python train.py --norm_eps=1e-05 --qk_norm=false --bias="all"
MLP neurons of a small language model. Each row is named by its layer, matrix (up: input weights) and neuron, and shows model dimensions 16-143. Each number is 500 + 25 x the weight over its row's rms, rounded and kept within 0 to 999. Numbers have three digits each.
A block is one neuron, or neurons of one layer that tend to fire together. Before each block is what it responds to, as a language model described it from the Wikipedia text at the highest values.

Responds to: Location and date slots
L5.up5:516548504516510548548478517502542478463493482464475478564494501470530500559461443512523512489485491522464508465552505534447496509523507554510521498506530458513516474509480497462509534495448490515508485519559462549460495505484526468518471532515527472492481515492496513476509532509507505473507475490495480529500457478520502483505526516497530524501439502479509513478499478491523540510488
L5.up163:480508508511483503556476486514485476524463506507501498480483482525479494470525474500489491528471476535515472516503500516511488486498525485547505481510472481503480467502542473481514496455494500474431458540506523462505509543507504500498519543506494572515511466492490482497494472507517499501514522506453483478510504480477456474517519518516491554468547533480487495496492467515515498554511
L5.up306:495551504471527454483487487508500500488481450558485490521469471499500538490478495508465512512546508472502510544518503567476474521555525518486536515551444481516483455496510483480506477471548479491529458494493488521495509496516516475554492503550480514513504515489520474480523482550513515518521502477472468515499458503467480496523480473485474448504517503507465539494488503501531513465499
L5.up358:535503510512534528476509556534494552453483518522518504562488497489498494510526552488485448486460502487499467475512515504443491513520520499466536470498530505463459496491488460478463498461465469504504514493484450482503544498456520516487528488516512477511494494490480474510527432516520532521517481478471518489516522521527529490542513513511491512487521539531507521515509493537513466504466
L5.up368:512468528479493476483501531502467522456464529463483501448492477485517548547495466484490503479503486489501518549516467511520506511489511487498490511489468464507523527518529509485526523437522493477519472459509494534507515456529507529545500519429485556498481485502485480474490488547536477538504532505459490501556476501485541502505465545502505483541534509499480507513514526494537487484504
L5.up377:512516503478543504480519502510513459475493521483524485520476516514501521537470541463532458516459503501455521506505496501536509469498523473512496509496520529510509435535537506502430512473478481502537496508497464534535490519478528502461543488504461540569512488478461466474513465488534513513524503492496473480491495522527506497509508491491531507491507489473514478505467442510529479506509
L5.up425:484536506492477526491542520481450494455470529516494470517494485578517495519489446487482517474498517506469567496520478512506466474498532467499494490549497495522517469477518503481526483512522464494476505494506487518508499506508528485499529479449504572481539465505484483500533427474534490518520556488484468535508522498494510517500510474486464487525474481524516510493515465493533486465506
L5.up498:522485499497483472535509498509475520491510450507566519472523508417549486501548523492499519489464506481500537510516527496491489476480491500526502461481500461480461460494522513491503511479545508515494509517530502501524494466495518509482468519515487523514483454539488497529520522510511460473469482502489445541491506457492460506504487532501506507496517525469495500509503455528529516450501

Responds to: University "of" phrases
L5.up2:493547513514505539526474470526441491471505478487499491506502501526499498508488480512470527525513526490474496502518495488462473509534452484509506558513464471527517498518533510477504533463523466473516538488483499503475503466502563528541525570524518527536508470553482511468514489478479465474511454506510498491490444437477509439506512488502492488444516522492526494516464482497505524495508
L5.up9:539485473467533543522488534515543539493517488474500483489530528515464490531476493488540502526483580512491524499496479514491466478527522491534449501522477501517518528542465483482473511512482495450447505531538494505470534520502508501467484527513539479511496511477527448474509493510459496522449475517492477478518456467526517476532490516501482518530446479552518483505513502528537520528488
L5.up162:525484503499508560504519483485488503475493475467498510485470543534468539486501519511507489517536513481499514507516509488462441463519529525553485507532475522489485539506552515451483481473518497471494527447525509494491493482514488536528518497521492488506507503541482506465473449538525504504507450477491490536457504539513472472511531462517473498465485519529497482526471530546523513482471
L5.up328:506518507459483556478522501475532486468545479512507513489479472519494493488524494537486466519546530522444464505562511538486507478503503474542485516511476557507531503523526499482526520532491544444500539484489487490481491465495520476502497528515498422522493521535474530536521488510463500470502504516485473512435485521477461495497512509483493473501524493477521506522488518491519476508496
L5.up349:497496478493471493493500509520491480521449515529498489486525511472523495500515518522510495476489520532482446518502475497463426501488488499500458516505525517529492520503471502450495554423539477504509515544506466512456497496492499475506522509486518507492515458513502487512525479479543514440550492539497491479498516475523505494525511542499513498497511504483477499474523516482519516512467
L5.up461:552526513511537503539505490524513477487479550462531466484512488461500497543469522485492507475450482495491502436517565509458496470522492442544521509507474530489499513495480533473466501472488435490462505482554490494516536495500506519475480527497509487472466496506519490493469480526458530529525542496498480507513487520485472493486477502525495529477498535485539509515471455490559480495522
L5.up522:510507496498518457487534465517491492528508459511491515467552519509554507469497501467453520491503563478498534439498478489484522510507510472531518547456479552486494485489501527499505503513523511481536497500496488471441493471470512457482479524545466506503485489487518489486480494554499491481467467555526524488509480544541482517520455508463552515507495510486507487537540499490501502483484
L5.up588:529482484461521504531507465521483479501518459516561519488496496482489441497466519508485509499529502527462492521526505524481451463496502511470537511510495561488508492520496521502507511491509482473468505500497498518490517523536533520509482540510488502465502484509523482491486494477478519527504482495518503485517471482525480530496460468470523488493459504505527505513495541529529491500501

Responds to: Predicate word after copula
L3.up1:492483490517531512503543518474488491477487452489491528494524471534487481510494493503496518488529548558457499511482481515483488504508505483493500499496495509439510548523495503516540527464517463482445494463515492513490486508518528493493482514433494503564524487506484533485486505521473458483549467491491491497489462507479485539524485557507492475489481468460497537489524483541503497509510

Responds to: Mid-word pieces; post-heading breaks
L3.up198:484453503461458512518519554521494482505482488537534506454482479436485480527504541502498563542496496516509539455516506513511496455492471528486515497481500480494487496555528521519516467498494540512548521473497525500529487502514477477491506452506488505538468475478534500523497496514472503507463519516503467488505530521484504519518478518473479491490480491543484526544503461481488490469478

Responds to: Mid-word subword pieces
L7.up33:488512493459457533471516509517511480481527507497531510497517552471523448513487475463501506469502506468494545465520506489503475516514527506518512480516471478492474502500538539517544487499487495533522482508509497522475507546552502482477459503479514501475494474525538484481498485505511474495491460515516504518482513508507491489470476479455496490537486488530529509520529532444457490535559
L7.up124:473480531527492533522513501473499462540501520506530561489452492481486523520508474481506547520462508489497489480468581485499511493461515487492491491542483505460444497501494496501556526514518516519506503512519503526533461485445512530496497519462468512451500510499532508502511494508499478466513481542488509526513500473503506502494455514476501489502466523481517495519469483460535500497524
L7.up138:506567497501484512514498494549472462486461474509542563511455465468497456530513446470488499564513505480489488508525540492533473500499543500514542481490463482536484494514549500511532474479489496534486469472490487504470500493476510503506485487463515482531497505480529490484480506526486502473508528500501499464521505540491527486515547479513509486515514526509467555468510502487549470506462
L7.up275:516503489526543510496520498500482447462499517531442514506503484515487491502494459518495508540529479490462514523509539478507447482520522513504504492510497500509503521534537494457435505516542483520481441469486501539475476498491536522525526508509481478526512502551491466513498501526496503536533551454550543470472481537507511543456484469471497485502456497486527479467498492498501485491461
L7.up345:471493496509468529520517491508506510502482514548486537518442535483518524510477479494518496501509488474548491483472489549487497493491485427486517488506497486452501498527490519456485538507517486506511501509484550506509437505469530482521493504486485554504483466495514512511485539513505488477522487509491467451509473500506478500531519523475512512490489529453510467568576503503462480509502
L7.up402:423486523499476484512518469486526461489483537519447500505506495534475486525497492489496533494540502527480518441518523469514525509508520553509523521495474478475508494532537513491520493480535506507512482476516490503484469522512501423492506518449495504513525461539457462510496531515509467474470514505471449503505486550454521508467505500487524469500477502493525495517501480463508488525503
L7.up511:490490497497502504513519496532499494512442452487506469487521511494493464524454539516488471524488489525459489507515506475521445508476513529484515475521509533492455521478477522462496469496513519547521475520501510486455537476502506530503483519505462489501509520458502456476514548498516527507469501491460497485487524531504527572456543536518514453479513507526519503554478509490522518512538
L7.up613:486489515476489492553496526420533479536459532495494517476523554470512463525516542464536541537498499512527485497495488481491497485444504513494506466521504518503524499520509525480517436498518540499463497545482480471482552524502513469503516507500435494521522501539481479510465475475504499478449496517503495496495506500514482524524511491530493498438471570517540492517465470502463507506511

Responds to: Mid-word subword fragments
L5.up196:504519513505499514486518554486468462505503525555486519485534477471498527525507495505480517478508478474508537490529539461482487521524503521499531513528503508517524522518540518515477498497564504483508509535463491534524501496489538529541515495473478497516464495474483541463453486516479522510498479500453482542493479490500468459539501492441451504500439476469465456468500513523483506444488
L5.up203:497482513511491507501523498517482497512519463522523531496470526484535496490514505504462508502543528525471560489517489498523505483491506512494545548461469493503537505540502455544542479472530515510487493482483515493485515502518521494498455541483500475484499497462488482487465490528500505433485528501511434490556498519467508483491511494506504460508488529535521516488489522512507481458532
L5.up222:484507514521440508532458506485506470499499481524506514486528506458474471525503511507533490511504510439442517492520509498515489536482497503462542499473516494458445520502524548524517512461494500487555453466473509484506483485506497501533462524488498500498485466489526517527486511522519500499476487496475474502451517545515511543571500485479538524518472498481482512508505529527495458503477
L5.up253:506467535523494536540519477502534492471523506472508524504490543478497494509510518490504531446474543469464558444511472496475469525497469507538506524468472495511496526493492491488497498462475494509498459482485535487518500524496464492481504513521527530476453492497477517501489515519539485492539490500479507520491483538516472472544506481483495473497471508514435548524486474517453501472478
L5.up407:502500462548478522491482484478473462526521472519465552501497485515494487480477522502477486536517535529444548533532465500482485520503543521527527503496526473519460537534508540477491487500488489504465447493479497493489489544516530503516498533483502525510494557519519524501478486541492511524468446536486492522492477491495478471527546490470506479499491455501564521523506481501491500482534
L5.up489:455522527536501473440485446489501510523519511490475484477500513442537492472485489498498513481509489505512531502506492481503480527484525538498515517505450505496468517451531521469494500491511541525514472519450518452494520526507523489498503485502470505506463516501469516481484537509554499477523482476479496485465486499525502476469546505470499479471503536513533486462528512564492477537480
L5.up493:489551515536496520528538482460496496503522489535520515508491524502521492486490486481471445457509489509499552482523514522467534527507498502519461472500501474493521468552570479487488513536510515477503470485451484496509482481516544504519471520532488477525470516474499487451482489486510512486529481519493489478536492488551504490501482507511460507508542510478515548531462485509451449518527
L5.up506:451496534492482518509511478472528507517505473502468493503476525489521547517535536499474526536532525502499526532459486477494495494525488467506507545460504500476516468497512475481519526478506491499481498492462530565506569495539494489477478544502508443494505549480506512485462498524530452526455501507450469511506486477481505485468451502510454465489499520544501507475516480526534489471524

Responds to: Paragraph-break newline
L7.up133:527483491462459559493522548487533517501526481547498525493539480468529505503512514517526507572509513431518542505516497459490518474520503491513530546520452473494488510532524536457498473478442488529461476497504446479457482562493498516508486446570490492489493519491477496491493477502520505491502557487526494515522496508489500490478511521482474458474505496510518499510507521553474496506481
L7.up141:491473506495503502467551517518513514513515483518500490486530474514493485536512501519493481543522521487483494502493489470478485507526524487474502565484485514498515556525466510463468503481478532516456458497509493518506491516510502495539499506502553537539484525518518489524475494500510491496520520497538493534523473503487489422537495504540421486482457475518529484469500498469469491535490
L7.up201:535510494494531483469535529484482502496477510508485559499531501487491501483513501513546496511505473472494516506496501516513508528527519466519493530501509502547525501523459512473517508471501504499471462516496468487466467516504555442505539514514488510472481513538490514489529475504492540490519461504519530458481522541510484482517543524522471459488464492481526519567476462526494468490492
L7.up226:489476523499466537492537493478526528519517454529508538510495501461492516520514510498524492516481470458473533533521511472492488453484489520521496505501490497486514517472518476499537452539506498523434528506495522501479437504502479476521478478549528501498531525521505528551510491520514477533510506496565486544466502498491493472475555496481506479471508505548428518483473512527513503486501
L7.up248:493457524502478540496498513510498501485540533501482471463524512476536535457499510467519497544508508485554530481509458476504519506505528523470540544492492510510547539508517487495540449495501499493497484479502506498498526497474523493484528484495458542511461510500495486533461462493533498499494495521525441532526459491544505502471508536453501480512488473508463539472559483510504436481511
L7.up281:532499439467503524471495477492494538505525525540547531481484528512512534510495494509505456489470488478497505486490535503510533491464487561535521519539463546469502497530491481493514495563516518490492455442503488491473450486495472508479512532510502532520474528505494547446526459509512528498465485499522482466518494489491491528497501510493489464471471495530515515531471459499503503494502
L7.up386:485547515525514553499494506468497490458518500501492517472499527526491474524500548510501497546517473470492492559515483556477519529484527473517539510507518474532525487527502502523538489489512486486522477511458466445490480499500512444495501533481508521520508506510463515504506486501511490529520535477517463544565454506514501459525470493459516491491500500465516533484497486519494475475466
L7.up610:501511468465497532444543514465476480466507517505509515510524488497510495502493484538481537534518500472508538539504518461487465489487454496484525543534508513492527529504497499480480458426451506483494492514507483514482497510493548549477503478495519505501518490488522487492501487485515530504542536506529575524519474494498519477506524493496431498497487494508524519509500488510492463521496

Responds to: Year digits after century
L7.up39:497477474480497486455522539485478472477518488534518513483500519481457506548527504507517498491533520519455525493547500507505500479487526482538499477544459516497522517494482582499509518524486497502470500531483451513443463516532547532484516496494505494526500494524487523470449474503490494480535523521509499511492477504502487527501481565508459508512490539512502473501453474485499507542474
L7.up52:486494532500497532488491506512506498526513494473543477498487530536414486470500512508509466524449492490495497523521502465469482491545455516483493492531481499526524496483505495481488508490520485516520522477473504489488484488473451489520569515466479503495472515482548509506539486522502531475496581499558464519480543493538502536516492524484510515494489484546509458542513471492503489464478
L7.up221:503505527482550504453497527521472473487507495515467506522533510475519472463494482481476499530475505513505522496515533494501493474515486492541461499492508551538496490512537512536470488476515520511494489490509483521488550492527483501534445499474443479481439453500507510466494503531548528492507486508517512492508494550506455517511555512470479505506494539496539487501513497499524503453487
L7.up331:464523505536506481481464534452485461517476562497485537477516533504500489481518477514475519521518486504501539460527441459482451514494511526517459494515526480463472457516522516548508476485497509508492503510497505513459512504509515540499497484517488523492500530472505530501465484485517517486501491483481486469509495454515509541531497573528535492458523492500445533509466501499488519518508
L7.up351:473510483494483505509503484515479548491486484471544475494443546508495489480455499488477506566484517486516503468508532489520497499477508540542486451522517511467519500506538520459509480541531482530502478518498547473454483511520477499538476517501538526478515511477472508459488468504494539498462521503539440473461485481504491473529492481538496472531508504528469529471523484475514471511486
L7.up356:460467512546503511547508503505523489506503475468547507464540503514459447483533536494499483504455451494457501518474477474482494492486537503507492500526472483511510539531526505520538491477500508496527469533535495470456492493534522542517518532472514529501505481488491485501490499526490519464489497515496468513490471453510466504499512509507521469450515509543486512548479491531545510501484
L7.up526:475474509500526510506520467495518508505507484505537485520512525489508535474492536505531514511529488503493477537539491515477498529497530524451517519498447490457489507481471515486503461461507498504420491517555520514476521478499502523523466520495515488448506526481510489500538490469523503506490518534453500508565479493484500516527505483466448482459529534522491454527499466517478476520524
L7.up570:487508480479514506508455499510472504483529505503507463510509529485525529529495493517502492510495513550479539552508470508516507477508520527501509488546510524461514511501456524454467522509516506515436509503517484485466538486503519488475505479488463464510468492448488480494461454549488491472441490536515481518507515499514455532561499485526490484451489528523514475489466502521531490488552

Responds to: Infobox list structure
L3.up495:488492490524515477489539524525474460493501487467511510519503509530542515500438492461500494478504535521482453523484519495485472475526502496508481473505506530461544479497450558524508555477499491513484472518502493508505527482469504534485469539460509519533516453498485507525537486560527492499497481507467475491495442509476493511498518486498465486498467520500543510482545473512500559508524

Responds to: Section-heading newlines, CJK names
L5.up26:535477534523507549473504537523480505494526459455499517504479528539461455510548479452537514556461467478534532526520481459475509491486478548497497465532493522470517526506537462483472471507504510539519518492509465527504483494484557507494520513466455486488509486512520520484497490504539542466472489478454471476469499511497504492537476515497532478507490527506487483495554518499536474526462
L5.up58:508469471459513511490548472469523490477481494522479520534525539484534554505487463517460484490488465477560509466479493479484524496478547540505490490492509462495487496466481457472512492513509535477480473529475562466501519489467515515544489486494525510496508512506472451521504516527530494511460479519455513494523504513509522504468470491481503553511476530476493481528478546477496465515496
L5.up170:460505549484504548492514499507514497477484516507504502526508546484510520470514478501467553521495459478515524532504490484520502504480532522533472442434523489491502491495480463492515520488488539512490478551485517488448525476549520475495464512498437508521498481514445474550486503488483552481490463513505506476515507488499541497496518464522463486498508476504495490514533514539521494506503
L5.up173:527429516495535520477518489525468523530530448492462544514469502480521507536534502453495523474516475510557571507500521502486499483503500513515488472507493521441515472531508502480454470530503557510511514497474492492479509531484484536487509465494485491526475543470515485494492507504473488458498512492498476493461465491501478490520513497486468533483492529506542476537506503523551462512503
L5.up374:483515548488527529489497503481504510521535503523545465496481494513493501510512538500471498495473481499537530570516517489482467494468535504491463448476499506544495476505495484522510516491489466464519503492474463499455526500472477477491525492531483533496504466501542484484502478487483531523501478518545487499506499459512470474539500515457475494497494520536550531496484491513529534432507
L5.up428:509502531482524519468509510545502560487504448458515516505511541491479485479485511504493530508520506504533526448504528509480515503501488512523492445515511511491494558489498454514530488524490506508510513506458499484444499502540521556539487482542471526541483487483491518481469507472515516460487481494490444521450480492521504522494461489526537484500520479491483476485450506519516516486476
L5.up479:523502547472537520507540516485480557517506517490498494533475549510508511498512460499523495512523437529501514465479502501522536466524515501512465493458461520490449477511468501509514469518537517494481485513536524497460452491474526502526507489493495497501461524504521489464474523497539513492459456495512496470523479517478459490516435582487518508511457488489552494516506539485518515493530
L5.up590:500487512497476555491488464545496551500511494496495500524509538474503502549490526520520560527454480482499558500467479533498497505488481535483497504495482500481530502456485526447518495470485459486512496471510496501506477549554490523514460515515533536549480501497519480530518484499518454461522487480503474529490470470461501482538541506516472515512504483534490489487489532532502487485538

Responds to: Predictable continuation tokens
L5.up65:507488499513522491507504487517490495507484491470501537531505497506512477502458544478473503521485507540532539475500459519480490482440541523490478491525427534457481475467508565483471520529472518491522520538518542457512485502558560507532514468490515526460484488499490472523475496476503471492508535495479488478499502490503494528486532483494494474498467519512475465490507503508479502520504
L5.up171:526485471467514483448502469502517500475538541506525519450523526498515508520471501481429516465502504491489503488484465535490466449533542484492513538501472539525488507489509513512489473504464503470464460492465500498507529489516480498519447499483489493529497481503531528487509492518525515468511543491499538497499539465481514505488501522474543535521488506451530483485495484503514471499518
L5.up243:552530487497532488508509526478481515529503469513538536503501491481523470530477492458465465518519519503412511506532510508491501486498518485483460500503468507446515488515470526516470494551524535529509455510470492467485508533506510475452496543477535494517499489510519496476500505551487497488488495510475466526504458538547491522493473484470489519487458530459477502511504495501498506546490
L5.up278:525494540517545518489491530470515466539508519476539501494488486499496473509482562476499473523529498478492469539533516469466504528526491493449483533489471522501488510495559492442474487506553537487497474475478501522494517503523482516508482513496464494501494466516490497512526506521488511513491505516524507460489478481450466437479491497478524485502505486484502472478499504471486547539500
L5.up316:520476540494500501492490514508492470507492497487527508445520494541481481528503526489469515510496477472459495520479543494466493498517534495509470493492466521449484465525550495534483470559502519487541437487493531483482503451573481482519526496521478509499500492534546511531476489512521525519517492503509497492494476516493480520499488511483507465528455487482521536482488511489511477528478
L5.up350:517506506481493525492494523508539496500534502510504447510503508498533432533468493502522517499508504500444440508492488543491490508495522509490426461450454524471482519504516495506491501507471500482494482533519490513461503517459533458480480529513496482498508426533537503503502549487505493487516517514502510480495504486529485504464512498445506488467519531508478518512529496480530465497506
L5.up367:489483511481480536451495554495489507453454501499500513477481519514516505513487523535473466532516515518444492511541501492501484541494505485529537527482500523438479540519516491573493499468483477509525494516501493476522507489514450522490516453511491465518486483538519511464511505500498511464493478500513497508501478470464501497498519522462495490502507521498540534495494527492488478477525
L5.up382:483514547484526471480534459553491507490496476481510459495507429508497498551498549512467551502492476529521483451517488505508505556488483496437523481494488540497509448496514527465501475498521477518522498497513523529527505513489513510477511513510516515504484506520458518528491528531522521502501509497527516435495519540493500470503491485469468462493498521516524505498507524497531449497487

Responds to: Word continuation after short start
L3.up278:514486530466503487480514492499469517514518530562530488473489539483516450457526495491488519544504468459504582508507525478416499546466515496482482482510497482496501522536494502506471492532479536468530481457461498478465550506522530476474498506491508512518453549507530542482504496494503495526474492470506507487509483478517464470503498507481500528501482495539477558504485490513513509511509

Responds to: Article after locative prepositions
L7.up17:501488497492505510478503509539511475494513491502507523496468467458479484479528470477544482488505484500486464498500515504515434532489508487539524464483474520481473544499528515470550463470459517498488503452462510500491496499485530518501459509487508446498538482505512522462482513488519510495554511512485471496497529508519501526489519528505481454480474514549515531513587498490530545510516
L7.up115:494501499486519524490500481520489508476523524509483488493495511541487498522464487545532495501498508531462490512503556526507493523500535482487515522458485475520488490518450514463529487482459534471533496504500508487516486491487525461485496483522479489529504487480491522489463479487537476513536554565488542460486481449517515520459487500560481523523469519527477505499486493520549494503520
L7.up465:525483480462520532506501539469509510460494470512561534471487487520479514495501489509570470441526484508473517481509541490505516501476510514492486475503518552490491494487521509486534483474478472497476528510507537532489477510481499501497452517578482447502487471480508498503521510490545485493510512496524489533538512468513481560446522538518487527521497499471478483528471437478540474502498
L7.up470:528505480482498472507549516521510537473518470455495486506462468489478516498515478544533553533525490489415540510510504499503482489479537490480510463483492490502543504506498510503513477437503512468494487524521502502491489551518467491520494539517483496482485496488521499499516501506473512543516465518453471491503485508505515525487521532492458508538463569520477500505509560534439494483493
L7.up500:475527468526507489470501527483536467495521533481519514526534480499512508500462497446481573506456504523466529524502528500526498469448519527518486508493487505530526494464513539489501506487489496532488461502484495503454516514493519493518491478529492474455484500526485493472529453500544509488492513480504517468535505513462472501524494505475462483507466528500456506557494500508488512549502
L7.up594:511496505517495505516509541487522503474499495505507504514447516491555534494501499508513522525476522477475516501530533435523505440518486481523480504542492501503521491480475530459505526464502479491508481468517519465484482519518517530519482522567498465520469503545436497525495469482536511578537505511482487525547498512478503510510504535515515455511506492511500469459489498526471482449515
L7.up611:472539502492508481495518496474531483455499547467483526553496511509522507520464480464508462524472439509508499472518511493503482499539523504518493467524490443464486466529547516477526475490456519534506449523490504519476512530516522488557496527568536488506487478475460488483500478524519458513511555550514507495514508519489493473479507497498498530546494474510516488462552458525489508498485
L7.up633:482550517491552451514490512507483478514516502495553529532524475479523454488471511486522530528506533529495498499463508510474507504496491534510515497450529542489478510507477481492499445479493488533478502521478514499424480481535498515523492502534528500510509504456493542476439476483505528500524455518512501537526515512479494478493477524479459492482494520498484537500500533479496497517492